From a checkpoint of a small transformer trained on Wikipedia: 39.1M parameters, tied embeddings.
MLP neurons of a small language model. Each row is named by its layer, matrix (up: input weights; down: output weights) and neuron, and shows model dimensions 160-287. Each number is 128 + 32 x the weight over its row's rms, rounded and kept within 0 to 255. Numbers have three digits each.
After each neuron's rows, "fires before" lists the tokens most often just after its 100 highest values on Wikipedia text that the model never trained on.

L15.up378:140142138128155149158074092116090100177131098100108114124089123128065152093091129167140136082174102093126104152097151093135128097135124118085121109132165085091122108043075123167099173104098148055127115107136150150179158125106067142129105087129137144120108091090161167150138078129117131090122117147135176102087120161133117105125113061091115089110066154086159140150121191093123170084089
L15.down378:096131175184179120111092126134135097139102092118168170108141163119051093134076106148146139182140128170170124175182130164129176127108119069139143086108129134147136173129091179080100157102131113123123087134104071111111069165159220097163130078134103169167089083080143105238107116154119148120098135146081145156124106194070056155102093095134132123091101117121134094096112144130140104159144
fires before: "9", "4", "6", "2", "5", "0"

L15.up1503:129113202142116108071101131162181098124140106168155126068101123149171106151137131121131155134180125141113179159109131115122141171122183164139154138126143109055184166127086062094121135161173125183141139183099190092158136145104149078131124113115111161116152074112165144115124141139130170138153089094147144115119051144154070182175138172138088145123130107112105099109146189124123121140137
L15.down1503:094107127119118141147149086163100113143112138132133125075149165147095106111145110109157111129103094095147112115123168119128134102157191132153104087151118142146149095108122167106079144151156132138089128132088161112154144123153170138094135169154217161090056149111110108111102104131124051080122124146071176065153136153099176122103147160161126175166090107075192117131141183143141160127115
fires before: " |", ":", "ording", " of", "ing"

L15.up261:145100148092075153133117103159115123082155179153171190154161104092166170044073113124140065118119139079110097155088064141157142129127153118140101146129180146102148159131168139125133098177174130155137127154094093136136099058076139175178078123107150113127130141127095147114114131137079118101111066135123104167111106106129185168143148152067151124175079050091175097150157117134112114156129
L15.down261:102072133172122128118135109136088143147148103111155181109188090119069141163194181122068119164118141163097162160120149158125107126123112085158128180071147176169122074090098080151103143083100147120104130055155136173154182104125117107149130138124131114137136184107136145142128143097143104129129074065183074200118162141123104076116131164099087140155129180154118081057111121153117166129033
fires before: " |", "."

L13.up1237:125092128163123133154115128115203041190119118121130104103133104144076104122127120122070128134142139174145160158142181190163215078031084154162126150123121128133096167142150145125114119133160145091177101153178124180112112136158133102060164184149164143161130139087111122140132117094177077133140185104173124164069167103171143113135122128117152099112163170094122143128132106096136144177149
L13.down1237:069152141095211188079205150140144166101108107113096127171158124065199152129151133189146105110143095102165140163120086128116147126188102134167129130121104133133152125110153110177124102116120102151133177121107162138095000126166157112101127215143151133154098128134122121177118167135067188111105110164146110095143156085117065120143100116099088109100100111101109149101173133174187097120132
fires before: "s"

L18.up130:097144202147137114141074096138098106113131121134163112103097116142144192120025179140120054164057174165088155122139153148061080140126147125129179117110149099125187149153111140182090162161142090123144141152146112145209126171123107100127132144102095145154114071097114152108124090128139100120148148139149153147089050174142151101103174107163147197134153200130148112113117155105095110095119
L18.down130:136115034068123136154087114123125096144159099151125096111161094130172102074155055111118126134136075119169158091147180118200140122169108092106121129095100129120156062146140149119109176088114113134108137127109153114139185105169150145142130065200172134136160149161169146157110178104101054126127141165115093110160175126106088148144071099084134051180110166087097145109077053140120109143146
fires before: " |", " an", " a"

L13.up300:058142100077131111134111145132069115174140091094139164083167169105111136133186161092102079124131097135148158164098148144069069150136082138205106096176129106138116152120143156148085162114185124170128149087166127121155140070118145185171157090151136055104126165139141116063136077161091184128133207141144117161157134081132122147141130132141156146116171133095116147136122198100168164102101
L13.down300:143088094184103121155134164139109150129122122132141139076126105168188143113088184155140144091147124111126099157063096166127100118163164103097075142128206149176167094135152146085122170096144114134134117083094120123117161122133099171069117172136076129166100117152118159178062104115182111124163058079111199048102139120040173141116131181064109115123119146151155106115142092133122166062091
fires before: "\n"

L18.up32:108138139149105126153103109197187087139113154093132151140081076128168112137101093162121088105140123126063129120117089118115107133022074166133177126139074149042095148109141089088139070109094171078131162177095109119127124152153080138165195124139089116157137138177155144227155100155127096117153158072187118109124102095148166152092148125138176137109128115184146142118152112169157129102096
L18.down32:068080116153169109111107153181202161141142150077161141111102135062060128167131177154104102081107111151149095194153139097121134080145114133063089121116153189142125153167103146119116078106182125128117132159114072098148155114112138087141128160133102117102079139112135112154160065095166094096125111135127142099184112127104076125125075137135052109115123131146153165177143149139123136108104
fires before: "8", "9"

L13.up1509:172110170127101201141080112103083152168091091190109155139092070158118095077124104108117071104087145097107066110117095115115132161126163127096103194144153136148167110140207141112078082123064131159114129189173146134172140094130098099145157138108145139128146118120102171051130127150116124127115164132094122219158150145145124083139115157178159105146142203038171138122190133145159103132123
L13.down1509:151107171142094188153126143138122133048148099094207141087089091105126126115093100160101161136103151118135119138092145180152141105040174119138123180158194155126174059156127127081124160145066137152116120129051120132098104117158093120190085155088112143082144068108082185138093089159146141131131088113134153167178146172166081127101099170077133085099110122104140142134177088129145158094097
fires before: "ing", "e", " years", "te"

L4.up701:149114130195159115096085145016098161140165144079085120157112122124121114156132146120068066139157195089114135155092125131146080245144109084140122065222097128138117192109083141092128129110146122149180113095065185195147195128107120137139059113123087153055114137152133127125123122068116127138104171105104115090126135197134090150108145092077142128140148148159076070164125113158153144118150
L4.down701:105127174157167138088161151110098116173131137104114145190119098142157145096195141151118098124092135165118113100151113089148142173149152152149104070172118140140158167116144129116100089071163113156137109121096119147121123133152139178095092151149114125030121109112108115134159126117148158083112162087098160120145115068157119071139125190075123074118149152108114132063191133146101187096185
fires before: " |", ";", "Y", "1"

L15.up154:121115166085090149153130106113126133169131119128119172084103148168111155162117111143141103095127203102129239199153112028121104150104173151089149129105090117137125133122149147141159181083137166162160155155122092118113099080058182141125070149136098133146142108088129076117141161161107166166125136112142087120114113172145107168187097115082112056132123073179074080155112117133138070129155
L15.down154:171114115140093136094156176106098086184109144130080103162097167089124122102095129140101109114169178123146127141176190125097165176125136149150135091086111107106089168077066149155128151160131215123124110140133105145142120108127134107189080145212143118211136122155144151135056117170103148098144064161124106120120111125112145144111149178156101184176114132094079032165058072169116105109104
fires before: " ", ".", " C", " A"

L15.up69:143135139104086053132126093089101094104121112162133198108163147083140107134165109081168135123053104142172188109114153127138097105099161136128118209125123184100107203117157131117167107156134170135130117126192115142147073074132118144148136142114118160145165143136080110166127144147141161133112156122196151126153128143166074093111132089142088121165133159135092141073086139130164096180124
L15.down69:140086090107136137120109161161118137084104176165133110077123110124159105148112115091204160069110136122127132169099143115123100071088180118105133087054180147145159105100142133075114160158116163075078182196070064129075130159107086126133095100095066097139137097125122127145079147171068144134113103112131114113104137144064140097115087145150129109093126113103121110136084092149094099146166
fires before: ")", "),", ");", "):"

L15.up1080:140126088055110171118100148143127107092127112157165190126116176165101124077204107072175039156086158104135143141135088169085099104120100175130086152103092109124119131131158107091133123159066103136123182124053147114193098111151112188136112165118126126144148182109069098118163114177105115129176133102103144081129101099134109182172137096144185124155084183120143119081090113105062141118168
L15.down1080:071087176160122115157154159107124128119137118109123086122099086125126130114115146138119154135097120123067128182104099123144115139160118161176120137131180114122127121179101114046098116195135165094177130125096077143100146189198127163106149109147165155093122156170178122152105153124091112127212139072113127137105101175187205129105150192072110176093117111137097122089081139147155122134099
fires before: "-", "\n"

L13.up343:101192134129091169156129121164131113125169111088085173130101095101130141116102137182124118140139155112122170175163137110127164112077110114073170125097148130137109131095110132072154161129068173159120148092123092091170153107087160072147141140118184138147201126155083183114167134115141157108147094126065067172077139117120114149188098089145135081143103137109188111139212160086170182153158
L13.down343:150095117084129243120100124143130169171162097140119139102126128070176159092136143185156106147179084073085174099134170157139136088086189154092156143115144146136136136158114088099099134095121156095079126077080112132151194145128123130068101134136140135122155152191084138102098088136143114100156092101145104120078107131098140111131094132115105207106115062092136130119137125038148195128155
fires before: "ing", "ly"

L18.up523:220150127088147119089103138163126193124105163127146181161145127193145107102147155149082123203131126112143109124065160125091099102092141148122073130178119123117148075062139099167162099158093154128120113088109133156121111105082108141166127127114118182170143131128134143082143108125132151187182126189140124105130104121043116114116124097074122174103136116115151110114151169156117171151113
L18.down523:148065095107143118165184143057063114151111110075132190145136117145132194108126108153146193183095140091155109127156121157092121096111196101139179096186167166178149145097145134175154064098118114125139110094161095127143095131128182135078162122110137126184083111215129166155165171122142184160132133109092132117174128210115130137140119167136167113120105131102109114191144182158123104117082
fires before: "0", "1", "5", "9", "6", "7"

L15.up1523:136125148135102109114103115092134137124114140178161142155140095138166110144146086101150119151094110108119094168134126153097206136150149117093120128108122180117181116130132145124099066137147126098192069132118116164145109157098122167059130135179092075113203161126140095135129147119118135198133132115131124127082133141108118085120093148116144132129184145139147138121182154109165149150163
L15.down1523:150171134135119124116121161117078157092137147142172061147075168149152119179126067131126136193105105117164181134122089123125070138202125121132138130103144144152078152113138107177121158099106174117166107127171168140109074101120094142083070074133117126139078111116150166193084053141139073137121132077134160058151145116154125089121143063131138094113104123077131127103168080096139114124115
fires before: "1", "0", "2", "s"

L18.up915:213153044101155152070150117107111138066150129095135118124142120133090155136092174136146142178127123177153161208126150130146139118135167155107091156098124102101133148108179100151137091137082126107153132124231104163149104146085198086117150110100102145135096066170108111135151106086106109081154110091153097182155148157182102128069155123118111095197202130158142128159135181104143122135096
L18.down915:049115158121122119158130148113131120146112156115139098082126100142114168134179097209118116191178130150092174096134150071105150104150112102136162129118155097114100125115150199110193171152160143151096113125123157095119122098127126000158173121143140131124114092187123073175139135132101153166131105176071150111144072120113128095140133121176182141105086131093079161189089158093152138158154
fires before: "5", "9", "2", "6", "7", "3"

L13.up648:122131112066088126174133105087140144092115117158135127177128167132186195098094117136114133114131147101120123156091152096108117100131118171166121223133104074178107185110160081141126102122132123141115158172077120152148072107108209118122128160166147107156152123166116166143164172155125161083135068187124136077099093072138063150111137122098160102074046138097134113127132079113095117094144
L13.down648:097177129176143033163117118144131173141097087128166117144038072128107160136198105125096111064153093141161091136060161199166066121152115141131174132053136123144123160085080098134114059152144114124143068155112140125120126127114114182180111162155148123129113154161123116100083035135053130169103126179184146179124140169145134176054132099149103166082125149114114126107087144188114110104068
fires before: ".", " |", "2", "0", " and"

L18.up1154:132183142169138151138149137081139159171108086094134077139097106104130173085136105155103142104132161081141081155113128090124140149171146079082109110118081134110107088098074093137075118105148166197127157174155122124147146165138087115104101107151047136178101160107143165154100186114071140101157139154103082111092119132162093168137159147048107164132152148143145121102144119111171134095131
L18.down1154:131119103145158140139111124142121149129138158150155136074110144095129156195100138165086109101129156139073129202111193102128146187175105051108124093148131114106138108189093092083098062151123110147156096174098154126123140132113116228099101127100122143105142136137128087119145111161132145077076148159134149135175146106133135165152083118148115157142137088208125150117102160139116147161145
fires before: "8", "7", "9", "3"

L4.up487:121149112183099163145128101151107094101138121084161174156192179106152113117127135108127052190089057131115102096056156133112099138141102113129133121115111191146107125143125173122128098115145177167159082181134182081175082168130066144119149190175109052159101162055143159143129087125171197081133125075148099108148129138135131149190085106208121138114130158153122153107107056131152110112097
L4.down487:119149126152152153118134111131133127191121145153122140115132099073176156130154156137077159129097132055108155080120096106164145126088116128133146154170098149126181135141087117104110152143128108143136109137152111140177166106132160154138093120104119066083127158098155146151107109172148163107136172092119110174136174153152147155140165146102143115094074128127133141138141190102128164102151
fires before: " |", " (", ";", "s", " "

L15.up20:167164179095149161162117125183133046141147175120199140105130119142114114109138164113151177107102173148135133129100141142129071196137146145190115138133083121105151138108147089112137073120100122081058119150198126117098156057150154121142202120089188116116118125119176073079088153104105114119146129102124070130210179085127156135126130188133122138161117117153168198184235094099090146155145
L15.down20:140071150082119158125156146187155096093128147175130112179155085085137082052184142131087120126131103150159102098102141103091200121181075112103184100117108131142140131136146145169134106074108143101147157118054125117120121124117127150108128172125149139084101107121090088075177139112148135061147102145101161094112152107106122154114138185150136148104129118166160158133141146119137144151116
fires before: " of", "s", " and"

L15.up673:085128119116137117184141104126131189119111122149117125137062175163151141170123200117162037143085132151119122119106160095103136132139118143109119092160145101100130155157106159152090158108097083096124183130082158122145091159153108097101115069145126141061126112114070110202164140132095097111153125069105080134168192093100150168129183127120090125118118138124143096119104134138112116101062
L15.down673:171085201109058113143114135129089113144130039072177169064093096137116117128155093135111134150160121092127138100109122151105124133146102125088118159164127098146121139171144105146120131144160115150157112153118171101128123123153117122112182109109111157140136124189121099145203083095118146081197124092138206129093088127133152104126134120081151143108124170070178114172141180137086146186006
fires before: "\n", "-", "|", "ing", "b"